python train.py --norm_eps=1e-05 --positions="learned" --attn_scale=0.177 --parallel_block=false --lr_mult_o=3.0 --lr_head=0.0114 --warmup_steps=200 --schedule="wsd" --max_seq_len=256
MLP neurons of a small language model. Each row is named by its layer, matrix (down: output weights) and neuron, and shows model dimensions 16-143. Each number is 128 + 24 x the weight over its row's rms, rounded and kept within 0 to 255.
After each neuron's rows, "raises" lists the tokens whose logits its output raises most directly, leaving later layers aside.

L6.down200 [ 92 134 105 120  78 120 141 128 168 153  86 133 106 134 149  79 147 122 154 138 126  97 109  96  93 126  89 123 111 156 139 160 115 144 128 108 104  69 125 151 116 139 105 147 120 132  99  97 139 101 115  98 138 128 120 149 123 100 143 118 136 102 147 138 149 179 111 138 127 108 130 107 144  97 121 188 120 114 115 153 142  96 161 129 104 113 104 145 112 137 145 141 136 106  99 124 166 136 138 111 160 127 131 126 138 123 147  93  98 149 159  83 115 125 110 128 159  91 111  88 144 148 151 133 106 152 115 154]
raises: "ire", "ail", "ailed", "ails", "al"

L12.down186 [124 113 114 107 117 110 169 146 129 115 131 166 135 141 122 107 135 135 135 111 114 146  91 135  81  72 165 117 124  82 145 159  97 120 102 104 125 134 101 134 122 100  82 146 131 116 131 101 127 109 159 145 104 186 138 140 106 144 103 128 153 150 128 163 107 130 149 133 143 127 102 156 114 121 155 165 104 140 109 141 149 153 102 142 117 112 159 125 135 134 104 100  84  87 131 114 130 112 151 112 154 116 102 137 111 142  90 143 116 139 152 162 110 176 152 160 114 128 127 125 128 146 107 144 160  79 132 187]
raises: "ly", "ically", "ally", "ois", "ical"

L7.down568 [ 83 115 121 143 141 147 120 105  91  68 126 148 142 108 126 127 133 136 122 154  91 142 170 145 122 132 123 101 134  97 151  96 107 156 111 112 148 152  85 116 124 116 141 153 151 118 154 154 135 127 113 118 125 173  87 112 148 155 150 133 128 124  99 138 158 140 100 145 138 117 138 120 169 123 126 141 131  86 137 103 136 116 149  99 108  95 116 113 168 127 140 154 115 162  99 158 108 108 135 151 133 133 132 139 141 126 138 157  81 142 159 107 115 166 133  89  91 119 128  80 168 122  96  93 176 190 170 127]
raises: "ly", "ce", "ate", "ize", "ct"

L14.down508 [168 127 159 124 124 152 119 104 103 135 103 151 103 160 137 120  92 145 167 133 114 133 140 110 106 183  85 121  78  99 140 114 118  89 153 110  85  92 151 146 130 137 184 130 121 153 120 123 160 143 128 162 164  87 126 106 154 155 123 163  90 149 205 149 115 159 108 139 126 103  97 145 131 135 185 111 130 153  83 135 123  94 108 148 128 186 123 111 140 114 115 130  89 132 134 112 121 136 112 115 147 132  97 123 134 134 166 122 109 155 114 128 149 164  96 139 146 128 127 155 136 123 126  92 143 159 136  81]
raises: ".", ".:", ".)", ".\"", "\"."

L14.down407 [117 135 144 131 101 107 111 140 134 166 144 133  94 117 163 115  93 135  78 144 141 111 111 141 107 157 105 113  92  87 109 118 124 113  99  77 138 111 158 133 149 137 185 128 136 127 113 128 185 137  97 147 134 114 119 133 145 145 139 147  88 110 120 146 150 170 189 159 140  93 161 103 168 136 135 105 113 171 165 141 124 141 102 148 152 178 137 103 144 103 125 134 132 140 156 144 163 126 102 144 136 101 101 142 129 141 133  94 116 109 138 157 113 172 120 132 143 142 135 131  91  76 106 129 152 158 128 142]
raises: "\".", ".\"", ".\"\n\n", "\".\n\n", ")."

L12.down249 [136 143  72 147 150 119 117 160 109 136 120 183  76 138 111 144 117 155 127 167 140 112 141 109 125 135 124 139 116 128 162 106 129 107 128 155 141 145 146 137 117 137 125 122 161  94 103 126 107 110 134 140 150  87 125 157  98 147 139 138 108  92 134 187 101 130 122 148 139 117 118 118 126 108 146 104 168 117 150  98 118  61  55 128 169 117  98 123  93 132 108 123 159 108 135 127 148 141 140 133 177 133 157 119 144 116 153 131 183 125 155  98 102 160 144 123 128 136 138 184 122 170 135 114 115 138 108 128]
raises: "9", "4", "8", "6", "3"

L3.down94 [123 103 158 137 161 147 124 147 146 101 141 148 188 135 128 135 135 161 103 168 127 144  92 116 105 134 108 163 131 112 151 120 118 122 115 126 152 177 113 125  87 142 152 103  84 137 103 130 122 147  98 120 131 109 109 113 108 130 151 152 131 150  89 139 138 145 142 145 145 125 123 158 169 157 149 103 137 119 157 123  85 125 139 139 119 130 113 113  93 140 143 140 123 141 131 108 153 122 161 189  98 111 125 159 140 124 128 148  97 152  87 142 114 118 117 135 100 153 149  79  92 139 157 155 113 125 118 148]
raises: "\".\n\n", ".\"\n\n", "\".", "\"\n\n", "\""

L8.down561 [134 135 210 107 102  78 147 101 139 129  99 104 149 100 132 138 154 150 121 128  99 119 121 125 101 108  66 120 129 141 139  93 122 108 130 174 132 102 131 117 145 147 117  94 142 144 129 100 129 135 128 120 137 129 133  77 135 135 134  53 146 119 105 135 171 126 103 176 133 140 135 136 138 155 124 122 158 122 159 147 101 153 119 117 112 135 138 161 125 154 113 122  79 121  72 128 100  78 149 126 126 114 132 107 141 131 135  97 107 162 142 197 164  91 146 164 104 111 121 102 140 155 143 136  91 165  95 146]
raises: ".\n", "\n", ")\n", ";\n", " at"

L14.down100 [155 111 107 175 115 101 116 146 105 110 137 141 130 104 110 111 128 111 120 151 143 153 148 128  95 115 155 139  87 104 117 108 109 102 123 145  94 132 124 119 124 138 139 115 132 123 164 122 130 130 155 148 104 105 125 145 105 131 210 127 130  60 110 184 145 135 131 122 118 111  76 134 146 119 110 112 102  74 125 116 184 122  51 134 158 149 132 148 133 155 130  89 139 124 160 183 157 138 117 149 158 130 122  88  89 166 124 154 170 152 171 119 126 156  98 116 138 121 154 116 124 123 112 132 144 133 115 137]
raises: "5", "4", "6", "8", "2"